{
  "n_head": 7,
  "head_dim": 64,
  "d_mlp": 1792,
  "norm_eps": 1e-05,
  "positions": "learned",
  "qk_norm": false,
  "bias": "all",
  "lr": 0.00134,
  "lr_head": 0.0075,
  "grad_clip": 1.0,
  "schedule": "wsd",
  "decay_shape": "sqrt",
  "batch_tokens": 65536,
  "doc_mask": true,
  "steps": 5152
}
MLP neurons of a small language model. Each row is named by its layer, matrix (up: input weights) and neuron, and shows model dimensions 298-425. Each number is 200 + 40 x the weight over its row's rms, rounded and kept within 0 to 999.
A block is one neuron, or neurons of one layer that tend to fire together. After each block is what it responds to, as a language model described it from the Wikipedia text at the highest values.

L5.up189,144,191,184,174,152,174,282,232,139,137,126,257,226,243,175,200,287,205,172,188,225,270,196,230,264,201,120,148,191,158,265,161,215,130,196,162,135,148,226,149,189,201,126,197,182,135,251,207,263,171,179,216,215,215,205,163,217,242,184,123,228,223,222,197,202,130,200,153,207,214,194,198,191,184,232,167,170,229,202,191,258,174,186,126,222,132,194,173,210,127,156,233,195,316,203,194,146,231,175,223,213,261,179,299,187,286,266,141,141,193,186,151,144,162,203,213,303,221,158,202,304,134,188,188,169,165,198,210
L5.up429,123,168,267,174,173,168,266,258,223,303,269,170,166,219,161,163,207,226,216,233,221,206,248,188,192,228,200,128,170,219,230,167,185,174,167,195,159,170,248,179,197,209,241,187,136,236,190,212,232,189,196,296,206,222,159,171,175,186,263,241,241,183,179,201,151,198,248,196,168,197,289,196,264,166,164,172,188,139,170,104,137,248,133,144,173,308,188,219,188,160,159,170,193,187,147,180,211,177,154,202,163,182,156,143,262,260,214,205,187,206,226,175,224,161,191,170,201,157,180,160,206,234,209,199,266,226,185,206
L5.up563,175,201,128,172,226,157,222,235,269,196,72,204,221,180,183,216,228,185,218,194,231,179,209,258,276,192,180,194,211,165,205,178,137,245,209,236,122,250,127,204,187,269,191,239,221,176,203,171,149,232,169,172,237,187,195,237,193,191,198,171,174,261,261,210,197,186,255,183,220,128,170,238,189,221,256,186,159,294,122,158,233,228,232,248,141,161,223,198,227,138,221,222,226,208,206,179,194,148,197,215,227,170,164,205,190,149,226,216,193,153,172,187,245,221,133,232,178,209,186,157,178,181,236,114,169,227,192,176
L5.up951,203,132,163,270,163,124,143,236,259,186,162,255,180,211,144,138,188,248,238,164,266,261,243,250,263,221,178,204,215,224,189,148,185,224,192,235,160,167,237,246,189,173,145,151,138,259,206,187,176,181,226,202,192,197,251,186,212,170,145,204,189,209,203,211,199,235,210,229,232,125,170,205,231,258,258,188,174,259,177,192,253,167,171,149,181,193,221,178,192,144,109,236,248,248,156,190,216,166,188,260,193,235,148,199,217,210,165,125,230,211,258,176,207,215,188,231,220,207,123,188,148,250,237,128,159,224,184,162
L5.up1099,145,143,179,218,245,152,166,130,188,180,187,151,189,203,168,133,206,203,202,104,235,138,185,189,211,244,216,200,190,221,201,250,153,168,208,199,224,220,248,152,191,225,111,270,198,196,197,197,215,202,135,207,205,60,168,193,216,169,224,241,205,278,243,216,188,155,171,188,175,181,252,207,204,206,224,208,149,202,173,173,149,213,123,170,229,172,187,199,234,194,215,192,243,199,184,192,226,213,200,185,193,219,197,224,156,212,236,267,196,218,209,191,185,195,244,173,271,161,234,122,298,138,192,229,202,190,246,228
L5.up1449,189,156,192,178,144,220,192,206,233,201,229,197,202,210,212,193,207,94,225,171,277,194,280,248,173,264,290,144,195,176,200,135,224,213,254,177,235,147,233,259,223,247,184,270,235,144,180,200,183,210,156,202,212,226,209,216,108,145,256,200,249,149,202,223,207,161,292,161,207,183,160,273,155,194,177,253,183,160,168,145,191,138,185,216,220,199,253,208,214,219,210,169,201,293,160,245,203,211,212,233,242,230,146,241,219,175,236,181,203,166,274,176,172,166,178,198,284,217,192,173,253,247,214,228,254,250,124,119
L5.up1554,191,163,205,205,143,148,146,216,230,222,153,158,126,270,263,153,185,191,202,289,210,237,278,211,250,233,207,214,192,184,190,137,195,206,235,214,214,241,222,206,191,225,87,135,230,223,164,206,221,218,242,307,233,142,185,279,185,172,208,176,248,207,203,178,153,169,217,128,233,158,152,191,210,179,201,198,193,227,143,198,222,135,196,133,203,198,266,212,141,168,154,181,230,254,171,245,203,116,199,239,132,183,252,205,153,189,131,218,147,173,230,265,173,189,144,229,233,172,177,231,220,180,224,162,214,313,150,208
L5.up1588,260,137,230,197,158,215,300,190,180,219,215,239,306,243,198,185,161,187,188,237,207,214,252,160,220,144,229,255,175,224,182,150,195,168,197,250,248,207,235,149,266,303,207,153,208,211,197,242,174,147,134,243,164,175,219,276,209,194,142,214,245,245,165,196,229,183,234,189,185,151,179,234,195,150,147,207,268,273,213,264,180,240,237,233,220,209,158,280,141,137,203,222,227,213,202,218,160,196,204,225,179,162,266,210,209,238,204,150,83,158,153,236,191,225,211,225,238,204,169,231,262,213,204,191,245,240,186,189
Responds to: The token continuing a multi-word proper name after a place or group word, e.g. Edmonton Eskimos, USS Arizona Memorial, World War.

L2.up117,162,225,261,199,243,186,172,104,263,253,153,133,210,249,201,243,183,201,173,287,192,194,81,131,177,187,173,250,175,215,243,141,296,227,212,230,238,238,189,188,232,174,176,161,230,246,167,183,235,199,199,161,231,250,241,169,188,209,235,144,170,201,185,227,136,132,177,251,287,241,206,225,175,228,212,181,148,133,225,207,233,242,220,171,214,204,205,254,234,203,143,190,181,173,212,205,169,217,234,217,227,182,130,247,159,239,232,206,210,87,221,229,221,218,189,300,172,214,197,212,243,173,286,189,131,154,192,261
L2.up205,181,188,174,138,192,172,107,222,123,236,177,271,232,223,181,215,230,214,172,188,260,223,233,121,295,209,233,228,172,166,251,163,195,186,228,259,201,168,273,232,128,180,157,133,135,125,240,183,234,193,227,219,190,235,158,153,180,213,242,142,155,193,270,271,216,205,202,249,194,215,243,225,239,212,187,216,166,240,219,231,148,210,195,229,210,169,171,185,219,263,208,168,175,193,273,185,197,243,194,177,160,224,261,222,207,165,209,163,167,217,215,208,277,166,221,197,227,186,228,198,116,251,185,199,237,179,186,281
L2.up376,219,172,179,202,237,189,192,110,188,203,269,196,172,153,171,219,221,175,186,215,147,187,218,176,283,186,217,227,134,236,229,254,184,170,236,239,207,206,261,229,205,202,143,114,134,135,202,153,168,249,187,172,161,190,224,153,131,249,239,218,208,235,177,204,258,242,222,197,273,223,157,248,207,195,222,224,183,199,196,198,184,264,146,216,232,231,151,217,185,230,253,189,179,161,128,185,149,115,149,219,168,224,231,229,255,172,194,168,232,274,221,218,225,248,255,285,252,262,226,262,222,223,306,157,211,189,186,182
L2.up870,210,234,200,105,252,218,189,221,157,157,166,246,256,116,160,221,245,163,179,193,241,198,237,133,201,151,169,178,189,192,153,208,233,202,160,243,132,214,166,147,171,216,307,187,200,155,240,130,159,231,221,190,251,183,166,222,270,249,230,245,198,190,225,273,206,178,148,221,192,160,214,174,119,239,127,200,167,227,182,156,123,169,193,218,249,133,206,256,178,216,249,197,145,264,184,216,165,216,205,142,241,237,257,185,158,203,238,210,144,213,186,202,223,236,237,224,173,199,228,199,204,205,230,213,152,235,121,185
L2.up977,180,212,68,234,250,185,146,156,256,246,216,221,166,243,189,169,129,130,237,219,219,180,213,271,256,159,254,195,166,169,281,208,205,179,157,211,204,276,178,216,214,218,103,186,261,202,256,190,176,208,194,186,194,260,235,234,185,200,208,96,153,237,188,176,228,170,195,151,165,171,121,189,171,229,229,248,93,185,142,219,166,178,224,178,283,252,209,251,261,199,167,191,201,154,195,271,157,130,173,188,177,213,205,297,201,183,172,189,205,230,208,191,231,284,154,252,212,196,235,169,213,204,252,180,126,206,145,192
L2.up1398,135,240,251,276,168,215,281,205,248,229,139,120,126,243,227,224,156,205,205,289,195,216,206,126,209,208,189,262,213,336,183,166,221,176,182,190,181,197,198,247,186,157,251,222,180,151,174,239,117,219,197,195,245,230,177,191,194,177,171,152,187,154,202,264,190,190,205,177,179,243,257,192,194,150,226,241,168,159,217,253,206,210,217,235,176,190,132,283,181,201,266,211,249,162,132,172,185,135,210,218,217,280,194,252,137,168,219,128,275,226,253,144,190,207,180,260,183,223,118,206,197,218,248,216,156,218,198,253
L2.up1636,221,183,195,211,216,205,211,195,176,227,208,186,222,199,236,165,170,202,129,259,186,206,219,188,217,183,250,158,270,240,221,195,258,187,189,220,191,198,154,231,255,220,131,198,170,201,170,174,156,256,194,135,104,144,268,209,200,226,218,224,153,224,184,177,215,205,243,206,229,161,172,222,209,159,95,165,215,243,187,176,180,211,158,208,214,205,189,210,205,223,226,212,240,163,242,211,204,218,229,143,206,238,222,167,193,169,157,146,213,207,224,227,193,162,200,220,231,87,216,191,166,210,220,187,192,238,170,219
L2.up1664,235,199,156,145,210,228,230,203,171,152,241,146,175,195,182,189,176,146,216,199,170,193,218,185,195,178,175,210,253,241,237,142,227,270,147,143,230,201,255,157,214,170,175,239,188,201,177,269,223,233,273,214,206,152,170,206,186,206,241,226,212,234,197,182,308,227,256,214,184,182,172,157,216,237,246,143,105,191,214,271,241,206,230,224,241,140,201,225,192,225,176,255,155,276,198,228,211,128,167,196,153,246,205,144,222,244,122,187,220,152,206,183,233,131,233,164,216,286,170,229,266,204,191,220,211,120,239,205
Responds to: Periods inside numbers, mostly decimal points in tables (52.3, .439, 1.93 m), plus abbreviation periods (Mrs., p.m., middle initials).

L5.up35,153,206,237,172,217,271,176,218,229,198,203,205,259,153,212,202,305,169,208,153,167,154,155,217,224,135,155,230,181,197,268,190,214,192,143,194,169,184,211,248,199,162,150,181,212,201,228,216,183,311,222,152,186,194,224,219,202,181,234,216,188,194,208,123,212,169,239,173,230,136,148,210,181,241,276,145,214,251,215,193,241,230,128,245,260,181,196,164,191,202,219,195,179,209,161,242,163,283,182,237,240,265,147,150,230,197,155,178,181,160,181,182,275,162,194,170,176,162,195,200,150,212,241,147,182,204,151,220
L5.up853,166,229,192,222,155,133,215,260,247,184,216,138,172,192,124,182,202,241,149,295,241,156,197,205,225,162,141,161,215,214,258,171,191,212,157,192,200,255,209,226,176,111,104,197,242,187,199,137,236,200,217,234,225,146,187,269,159,157,175,173,261,186,204,186,220,188,174,153,179,204,253,167,213,187,191,205,222,198,240,209,227,208,144,196,183,184,211,193,241,164,252,138,130,255,185,173,96,176,58,171,188,219,190,200,205,219,174,229,128,225,244,267,238,206,166,226,231,217,199,189,222,188,174,224,207,217,169,117
L5.up1159,197,160,162,176,221,161,194,191,222,173,247,135,195,201,236,308,149,238,209,194,197,179,218,165,297,265,150,204,174,173,201,202,216,261,252,204,193,224,147,229,181,149,173,145,231,182,170,232,241,172,247,175,204,188,234,162,191,167,215,222,171,255,231,170,114,187,173,232,174,244,281,192,165,132,210,183,164,209,157,166,205,128,198,186,165,219,243,280,275,158,193,272,189,238,194,207,215,259,154,205,231,211,249,237,230,216,181,186,250,262,133,256,170,247,233,254,148,200,249,173,159,228,189,154,228,237,110,180
L5.up1425,139,205,232,200,231,240,250,194,214,237,162,121,200,263,213,212,256,228,219,282,195,162,205,219,131,248,214,233,215,180,145,227,233,214,118,205,146,145,149,218,165,194,217,214,204,202,116,241,225,184,219,189,240,234,143,193,156,215,220,203,229,251,274,221,127,213,201,167,151,240,216,272,203,181,220,161,150,212,231,226,164,179,224,244,255,151,165,234,216,171,172,144,205,215,209,161,165,221,206,266,217,197,226,153,199,217,210,223,187,243,205,232,214,231,300,221,140,219,156,221,234,163,203,225,138,165,184,154
L5.up1442,184,258,265,205,172,195,167,184,207,209,183,175,160,222,284,218,199,151,151,128,297,215,217,212,260,222,123,156,130,218,168,185,204,264,184,197,209,154,216,220,205,185,224,222,222,158,175,199,262,227,203,197,281,219,223,200,200,225,205,161,235,170,222,210,189,232,264,218,163,175,221,234,199,235,230,138,195,190,218,133,205,196,262,233,181,286,195,196,161,175,191,207,177,265,211,204,230,238,216,192,229,260,265,227,134,248,155,151,217,229,276,225,260,175,282,159,172,220,233,232,170,207,239,242,171,172,238,208
L5.up1454,230,153,229,258,251,126,189,221,174,242,196,227,236,223,196,256,200,183,137,211,202,208,268,179,214,222,226,182,240,212,213,221,192,214,209,223,235,204,163,182,235,211,152,187,166,162,177,277,148,155,261,183,133,225,216,311,189,172,231,156,212,233,208,214,151,173,181,251,239,185,187,127,92,177,190,118,167,127,243,190,142,135,207,171,177,197,216,180,187,220,247,178,238,134,233,219,214,141,189,231,227,166,212,330,243,174,175,206,142,198,231,215,162,219,220,169,161,155,137,175,229,129,112,243,189,211,186,210
L5.up1546,191,271,237,255,185,198,174,289,159,126,210,269,236,264,249,203,191,218,164,229,238,143,201,176,300,98,210,159,151,97,197,149,192,247,196,242,218,239,254,249,141,179,108,215,189,150,313,212,248,216,201,133,197,203,207,233,237,207,225,202,199,179,183,224,281,175,227,198,192,179,256,158,177,105,235,133,240,220,210,234,204,149,196,212,183,275,202,189,149,153,232,210,228,219,200,235,221,258,262,181,214,194,157,164,182,196,219,214,235,201,247,276,188,179,205,186,264,204,190,136,181,129,235,174,161,139,260,222
L5.up1682,178,258,210,232,273,182,177,147,204,257,172,169,165,164,228,203,218,199,276,175,227,126,138,253,182,176,241,190,183,273,251,177,254,246,162,255,215,261,229,161,144,195,213,233,154,261,221,197,180,217,216,162,168,217,153,168,257,211,214,226,232,188,209,185,242,250,210,211,168,195,207,139,219,183,170,149,180,198,274,184,175,212,187,198,193,233,253,170,230,67,274,169,202,183,125,232,230,228,199,228,175,163,208,224,222,168,194,173,181,214,218,228,225,204,211,225,155,217,173,212,170,132,184,239,211,234,159,244
Responds to: Fires on the hyphen or word fragment right after a prefix like over, under, ex, in, comp, as in under-19, over-crowding, out-stretched.

L6.up858,243,212,206,109,191,237,223,237,150,247,128,229,173,171,151,207,214,240,196,214,216,110,231,238,267,179,165,138,237,234,180,255,227,259,247,233,221,141,163,159,200,211,221,122,236,215,165,140,160,199,232,175,152,229,188,162,247,215,203,125,168,173,232,185,176,190,190,179,176,182,237,214,220,181,232,202,174,243,125,177,187,227,214,215,184,216,154,161,121,163,170,161,211,208,198,157,132,196,155,161,232,166,189,178,64,203,253,233,128,233,223,189,180,184,162,178,255,223,164,239,161,206,195,199,247,122,233,173
Responds to: Mainly the pipe after a small number in football or sports statistics tables (apps, goals), plus mid-word letters like the t in Chet, Curt and Detective.

L6.up1271,166,242,144,199,199,185,246,196,204,230,154,140,160,170,181,193,213,234,212,276,140,229,175,268,108,266,200,226,185,247,161,184,210,128,243,278,186,169,180,197,179,207,228,230,201,139,200,174,216,172,187,244,181,250,161,210,152,216,184,222,201,209,238,196,210,198,212,178,255,221,167,191,167,174,200,152,181,210,212,145,155,222,235,233,196,198,127,218,122,178,306,220,215,224,209,244,193,175,222,112,147,170,266,168,192,153,217,184,198,265,267,237,248,225,217,197,211,190,110,213,244,225,179,216,140,187,210,137
Responds to: Interior fragments of words split into several tokens, often after a prefix piece (Pur-du-e, Comp-ag-nie, exp-lo-sive, Re-ven-ge), plus hyphens inside compounds.

L6.up59,168,230,221,175,123,135,260,177,171,117,205,218,200,166,159,214,260,182,195,236,201,195,210,178,206,252,183,248,160,204,257,165,152,250,268,196,173,206,235,197,206,256,129,218,254,226,204,192,219,235,169,257,132,281,195,157,152,226,206,205,260,131,241,256,184,210,209,158,219,237,234,213,238,231,194,135,140,115,141,145,243,188,162,170,261,198,216,179,204,160,186,187,217,243,208,181,217,156,187,218,232,184,169,238,232,214,125,213,223,207,250,190,251,144,224,244,177,222,181,123,252,145,221,224,219,263,199,252
Responds to: Tokens continuing a word or proper name already begun: adjective suffix "ic" (excitonic, oceanic, systemic), possessive apostrophes (Keaton's), title colons, name parts (Texas A&M).

L2.up146,202,236,158,205,155,244,116,206,172,191,118,227,220,220,171,232,209,222,216,248,271,156,186,179,246,216,238,185,237,130,166,230,186,155,157,279,226,127,144,226,189,204,198,344,217,231,183,202,224,147,250,162,203,205,217,223,179,147,206,361,201,204,202,201,202,152,268,150,153,163,269,220,203,248,115,158,266,197,223,219,253,261,180,139,134,192,240,221,192,246,159,246,158,237,235,86,220,210,174,111,240,175,195,138,214,163,81,146,215,157,201,223,150,186,170,190,176,156,122,168,177,202,189,226,194,204,118,270
L2.up659,163,181,183,225,212,196,116,186,280,158,215,221,234,237,241,177,186,213,176,198,150,143,153,234,238,208,250,218,210,275,283,206,126,225,203,225,243,244,188,214,199,227,99,202,136,249,227,248,250,174,224,195,201,176,256,200,190,215,244,158,181,146,144,153,248,185,227,209,127,149,244,147,247,185,283,160,134,163,203,211,154,205,276,157,198,189,194,148,181,151,202,141,173,156,181,244,231,161,203,192,169,150,183,146,167,159,183,213,216,269,152,219,209,199,185,212,195,172,290,157,183,166,178,208,207,198,210,175
L2.up769,274,171,185,229,226,164,209,201,151,195,233,231,95,127,137,221,234,220,140,200,177,202,233,191,111,231,212,186,215,149,195,221,138,257,176,205,220,127,248,187,165,253,196,232,169,173,185,180,175,198,225,237,146,154,262,246,210,209,156,224,197,186,229,130,227,194,243,244,180,203,127,237,237,158,192,121,146,151,295,134,212,301,223,199,243,123,191,208,174,188,206,148,186,239,216,194,277,215,268,246,230,240,248,248,242,177,192,151,211,260,212,242,195,199,213,176,203,232,109,194,230,140,146,184,195,203,152,131
L2.up1066,222,141,167,221,175,201,195,231,121,203,171,215,179,183,132,140,177,220,186,198,223,256,147,166,199,200,274,162,244,187,241,161,155,264,192,157,192,198,180,180,240,204,167,210,229,248,309,140,187,248,231,187,161,158,171,254,150,200,211,279,168,252,205,152,188,158,219,229,189,160,245,142,219,123,265,187,235,183,268,244,227,192,200,182,130,203,257,191,212,185,208,218,202,217,225,207,181,261,176,162,247,234,156,232,235,220,242,224,168,205,178,194,238,195,275,176,181,201,262,192,223,158,158,222,236,192,151,266
L2.up1139,187,216,239,194,235,220,270,236,129,152,185,161,157,220,164,228,234,153,217,189,194,139,168,154,198,259,142,135,170,164,287,233,217,176,172,162,222,193,215,167,222,193,215,213,198,154,258,136,263,175,209,223,199,173,185,228,167,209,219,229,263,164,191,244,122,226,219,206,215,168,202,164,273,218,216,118,160,174,233,173,234,221,276,235,191,183,211,171,158,178,247,181,160,186,238,171,210,248,206,150,188,254,212,178,215,173,182,100,219,177,181,253,161,226,266,248,138,203,228,186,174,229,216,207,165,174,122,162
L2.up1198,263,201,185,250,167,200,141,211,202,277,209,256,160,204,240,203,184,223,162,140,236,125,215,191,238,187,184,208,150,154,285,156,195,204,163,152,226,215,249,234,174,159,195,176,262,186,184,128,213,142,249,200,198,222,188,253,312,167,213,193,201,179,221,186,219,236,277,245,222,181,142,175,143,175,181,176,165,155,202,234,163,249,209,158,196,116,183,202,166,223,126,202,144,182,176,165,208,227,195,181,196,169,218,235,232,127,224,139,203,280,212,233,270,110,241,144,184,194,213,283,190,238,178,221,108,213,208,200
L2.up1370,193,243,168,254,161,216,169,206,168,233,198,217,203,171,208,241,215,218,242,162,120,236,189,127,183,255,228,232,181,211,161,313,309,204,202,186,178,211,200,215,140,195,178,156,203,192,181,151,231,213,227,171,194,152,156,270,188,206,179,264,243,185,208,137,108,175,184,190,184,187,200,219,213,170,203,262,144,231,171,227,120,202,183,158,194,221,185,210,166,242,221,282,190,223,126,231,145,169,174,179,176,159,169,193,227,226,192,161,191,260,219,221,286,159,175,224,222,165,262,190,199,156,227,117,148,210,272,189
L2.up1543,253,201,175,200,187,156,243,135,141,244,240,239,254,141,231,226,184,193,206,178,153,165,182,179,288,198,167,291,204,171,220,248,179,315,200,183,135,176,99,180,218,229,124,241,202,204,153,194,196,199,196,185,176,202,242,226,178,181,189,171,160,190,204,169,141,190,211,149,173,226,223,156,214,281,221,186,217,277,131,201,135,170,186,224,255,173,158,187,233,218,247,172,125,204,232,183,224,227,197,195,153,189,172,265,204,130,276,171,256,290,229,195,215,122,180,192,204,257,209,196,244,189,181,214,213,214,182,202
Responds to: Word-piece or hyphen token right after a split-off prefix like re-, ex-, co-, pre-, as in re|vi|val, re|ven|ge, ex|pen|sive, co|-|founder.

L2.up544,101,148,126,135,160,200,209,231,163,245,187,272,221,195,237,181,138,218,202,229,285,130,221,237,227,204,259,203,226,238,191,211,225,221,222,271,156,182,248,220,174,233,179,195,176,221,230,192,211,186,226,187,217,275,238,210,177,248,222,175,183,177,187,260,220,166,153,155,200,247,216,211,145,152,189,267,144,156,190,185,174,224,246,171,217,264,187,228,187,177,146,163,179,261,189,199,148,174,173,165,210,207,244,221,169,159,296,252,191,214,224,194,105,145,217,105,188,206,127,265,211,271,176,184,192,169,242,174
L2.up641,212,223,202,173,164,163,228,202,214,194,161,208,200,191,182,189,227,174,206,212,157,173,251,248,247,265,245,156,216,191,195,167,258,201,211,222,193,145,143,202,253,228,200,205,281,162,191,202,248,136,251,256,210,178,264,123,184,231,210,202,132,163,195,208,285,195,149,173,146,227,138,235,225,223,261,206,182,174,254,159,160,242,217,200,162,171,184,172,233,131,168,169,211,196,242,237,160,71,192,217,259,303,219,144,221,154,183,234,191,181,145,97,217,220,215,198,160,139,149,196,191,226,238,212,203,195,189,231
L2.up694,164,152,194,265,167,212,198,183,258,231,184,259,176,199,206,151,198,208,203,240,260,191,240,202,168,320,267,189,201,190,182,214,242,224,243,162,132,217,217,221,240,228,190,201,181,235,239,195,207,155,263,177,133,235,150,237,164,205,265,186,161,174,245,158,193,155,158,181,180,254,211,215,284,137,221,224,216,279,258,236,231,203,198,220,183,259,211,202,154,175,166,185,223,290,198,216,212,159,160,306,345,223,173,153,150,233,214,181,180,166,236,171,182,100,204,159,215,253,130,180,257,223,260,215,201,290,243,239
L2.up816,136,245,131,228,209,226,182,183,213,250,215,210,171,193,248,196,180,135,198,164,231,164,185,172,163,153,148,163,235,224,170,148,234,256,205,207,171,145,156,268,184,240,204,219,208,142,216,228,215,151,213,154,188,227,163,140,158,225,188,237,151,168,100,239,230,225,169,116,194,255,189,193,230,161,162,175,154,280,265,257,161,173,222,225,240,285,186,247,230,150,191,219,253,119,249,241,263,231,205,206,228,229,206,218,160,243,221,222,208,229,192,245,214,196,131,138,174,182,248,180,180,200,267,251,276,208,251,202
L2.up860,108,283,253,233,148,281,246,218,233,250,139,243,182,225,151,260,216,184,270,157,158,257,178,142,166,208,177,162,247,258,244,165,250,153,224,242,143,168,266,145,208,196,154,245,263,213,211,188,206,220,244,160,197,131,153,232,145,197,185,115,112,149,155,149,196,206,153,137,267,205,203,212,239,150,227,173,205,211,246,232,139,157,182,193,166,151,197,166,154,166,185,207,177,228,135,143,241,211,204,152,211,150,188,186,199,172,166,151,209,171,169,155,251,294,223,168,156,225,137,224,273,216,233,231,223,232,220,184
L2.up1340,214,193,204,181,145,179,225,227,158,248,212,224,220,239,228,133,229,178,205,177,175,220,188,268,265,196,227,187,250,185,211,192,233,205,211,180,214,255,213,208,177,256,208,230,251,212,228,181,227,157,138,159,228,207,199,231,178,218,159,144,183,146,165,206,209,236,196,195,229,204,257,233,207,144,232,203,253,208,367,257,239,159,236,228,214,223,244,204,192,180,264,166,298,144,153,225,233,188,213,336,219,222,208,196,183,103,174,198,186,94,212,235,243,278,135,177,148,215,130,150,218,225,162,247,183,180,227,208
L2.up1480,211,186,252,187,224,184,127,277,196,287,249,234,151,249,208,150,262,170,194,272,331,209,203,179,158,182,184,244,171,148,116,208,225,205,167,210,143,237,166,199,202,269,236,197,175,207,211,194,211,172,220,177,241,169,186,217,255,192,184,220,219,227,216,203,195,176,231,266,259,231,317,228,171,182,250,238,201,243,251,144,186,229,215,186,199,268,174,198,163,211,161,212,216,189,196,222,161,195,205,125,178,192,259,211,199,224,213,194,109,219,209,145,200,192,166,215,219,281,176,161,214,154,233,179,204,255,230,296
L2.up1626,178,151,148,223,180,237,196,243,236,239,174,182,195,173,142,247,219,170,193,253,187,147,151,151,212,268,169,141,211,199,201,188,287,193,170,201,137,165,177,220,256,205,210,145,234,164,301,138,263,180,174,215,311,265,223,207,184,220,177,127,217,163,179,223,186,180,180,133,176,205,138,202,186,185,206,219,127,138,195,246,214,211,229,255,232,142,147,217,119,187,121,205,224,291,173,192,157,106,162,175,235,197,219,176,190,209,240,272,225,247,251,277,155,181,240,193,196,177,78,191,254,265,216,278,210,184,227,155
Responds to: Final head word closing a multiword proper name of an event, award, institution or show, such as Championships, draft, Awards, Cup, School.

L5.up101,157,199,223,222,226,191,284,250,174,200,216,163,185,236,220,187,146,273,258,198,225,184,216,211,260,211,226,232,191,220,198,222,126,195,193,207,183,216,151,188,188,188,170,202,208,173,220,160,221,211,284,146,239,166,207,193,196,273,232,288,206,250,190,214,171,195,179,204,174,190,179,174,210,157,170,222,214,168,168,204,305,284,168,222,167,175,158,323,145,209,239,207,154,167,112,141,108,214,239,186,209,243,154,177,284,170,154,109,223,142,207,247,194,238,235,206,186,165,240,242,92,187,200,272,188,243,219,192
L5.up430,198,175,245,236,201,245,135,170,200,129,227,222,275,196,196,208,211,225,242,178,193,200,119,201,203,183,241,264,199,228,172,209,268,152,205,201,227,227,199,166,160,148,178,171,124,152,194,201,259,184,243,183,194,224,210,175,166,213,339,237,240,157,211,168,160,180,172,239,166,142,238,133,200,237,222,185,213,182,208,218,123,153,237,204,196,176,180,156,231,133,258,228,210,196,196,258,244,264,137,131,219,231,311,201,180,174,204,180,169,217,293,221,204,157,227,217,181,210,219,195,184,175,175,154,161,196,143,242
L5.up531,180,231,199,189,212,170,115,138,303,201,133,187,202,175,156,221,222,164,208,223,183,169,200,147,222,251,223,250,165,317,185,172,219,190,245,195,206,171,169,229,152,240,191,137,181,212,185,135,263,193,236,250,212,176,115,234,121,202,169,119,164,183,197,199,147,235,253,233,137,150,158,241,215,162,211,149,172,208,196,218,144,251,195,171,185,160,199,203,156,189,220,242,219,123,187,259,145,134,220,231,220,189,260,172,156,156,215,249,205,169,194,132,152,184,241,251,217,226,207,269,239,289,165,202,229,205,220,138
L5.up859,186,222,223,141,198,157,156,189,210,146,219,263,210,201,196,230,173,263,147,229,165,150,225,122,228,242,248,195,220,273,162,193,207,175,232,193,168,166,185,234,242,246,189,172,151,224,179,171,285,146,218,241,182,247,271,107,117,247,176,241,204,148,163,215,188,184,192,218,202,184,171,148,215,209,150,151,214,116,121,253,109,240,217,208,174,167,165,224,176,161,209,197,125,203,166,257,111,270,144,251,192,167,244,247,216,193,215,202,174,106,137,201,152,179,286,174,132,260,274,239,149,247,204,256,209,137,224,209
L5.up1079,223,153,185,189,182,216,172,129,197,220,188,206,157,196,191,194,203,224,255,174,225,245,172,187,167,197,178,109,231,205,190,199,271,225,242,221,213,150,163,230,239,212,257,197,183,249,167,180,194,307,215,195,161,212,201,140,204,255,231,232,197,245,112,169,216,208,172,173,216,161,160,201,196,160,208,203,226,268,223,292,233,217,138,211,169,226,196,178,148,174,175,174,159,167,165,218,221,212,239,150,197,187,129,189,199,214,142,226,148,158,290,277,160,219,201,207,174,197,187,218,166,155,179,177,249,161,221,251
L5.up1318,182,225,171,158,188,263,249,203,178,252,113,224,153,209,203,149,167,216,227,203,134,196,247,290,152,182,265,224,259,241,165,199,173,152,228,247,161,224,185,206,235,265,175,142,170,245,242,219,189,174,255,132,192,196,174,197,120,138,138,276,200,169,229,285,168,225,220,232,199,216,169,198,207,204,209,239,232,315,208,175,170,319,190,290,203,198,232,251,219,228,212,121,182,153,268,225,165,232,183,178,123,243,221,222,262,210,177,152,213,181,248,299,193,201,183,123,196,186,177,232,191,207,218,194,166,179,214,178
L5.up1390,114,180,181,206,183,194,230,196,263,151,185,199,199,221,178,220,239,255,178,147,196,252,197,185,359,222,224,188,231,200,187,226,210,195,225,250,243,197,186,190,253,247,192,151,201,174,193,231,161,220,289,203,184,190,165,198,196,232,197,229,165,268,166,166,256,162,212,223,199,218,135,225,196,144,235,222,238,187,145,220,189,258,221,169,156,167,243,159,223,222,170,189,232,200,184,193,142,258,183,212,219,220,267,216,236,129,131,62,195,176,223,188,142,268,231,207,128,228,199,227,192,201,181,164,208,176,223,237
L5.up1655,203,177,207,239,203,214,157,235,184,216,181,174,226,178,190,231,192,221,264,229,188,250,211,65,258,219,213,224,171,177,167,211,203,217,176,263,211,158,168,194,204,147,191,142,240,270,143,230,147,215,175,216,212,198,179,122,164,189,258,182,199,256,213,223,172,216,206,219,181,177,165,181,263,258,203,252,213,194,244,223,203,260,163,261,193,170,187,201,200,267,256,208,167,190,268,144,208,189,189,176,214,195,208,128,232,200,216,220,224,217,178,165,178,143,245,124,193,169,242,243,213,177,198,227,195,130,136,238
Responds to: Mostly the pipe or separator right after a 0 in Wikipedia stat tables, such as career goals and league standings ("0 |", "0.", "0;"), plus occasional mid-word fragments.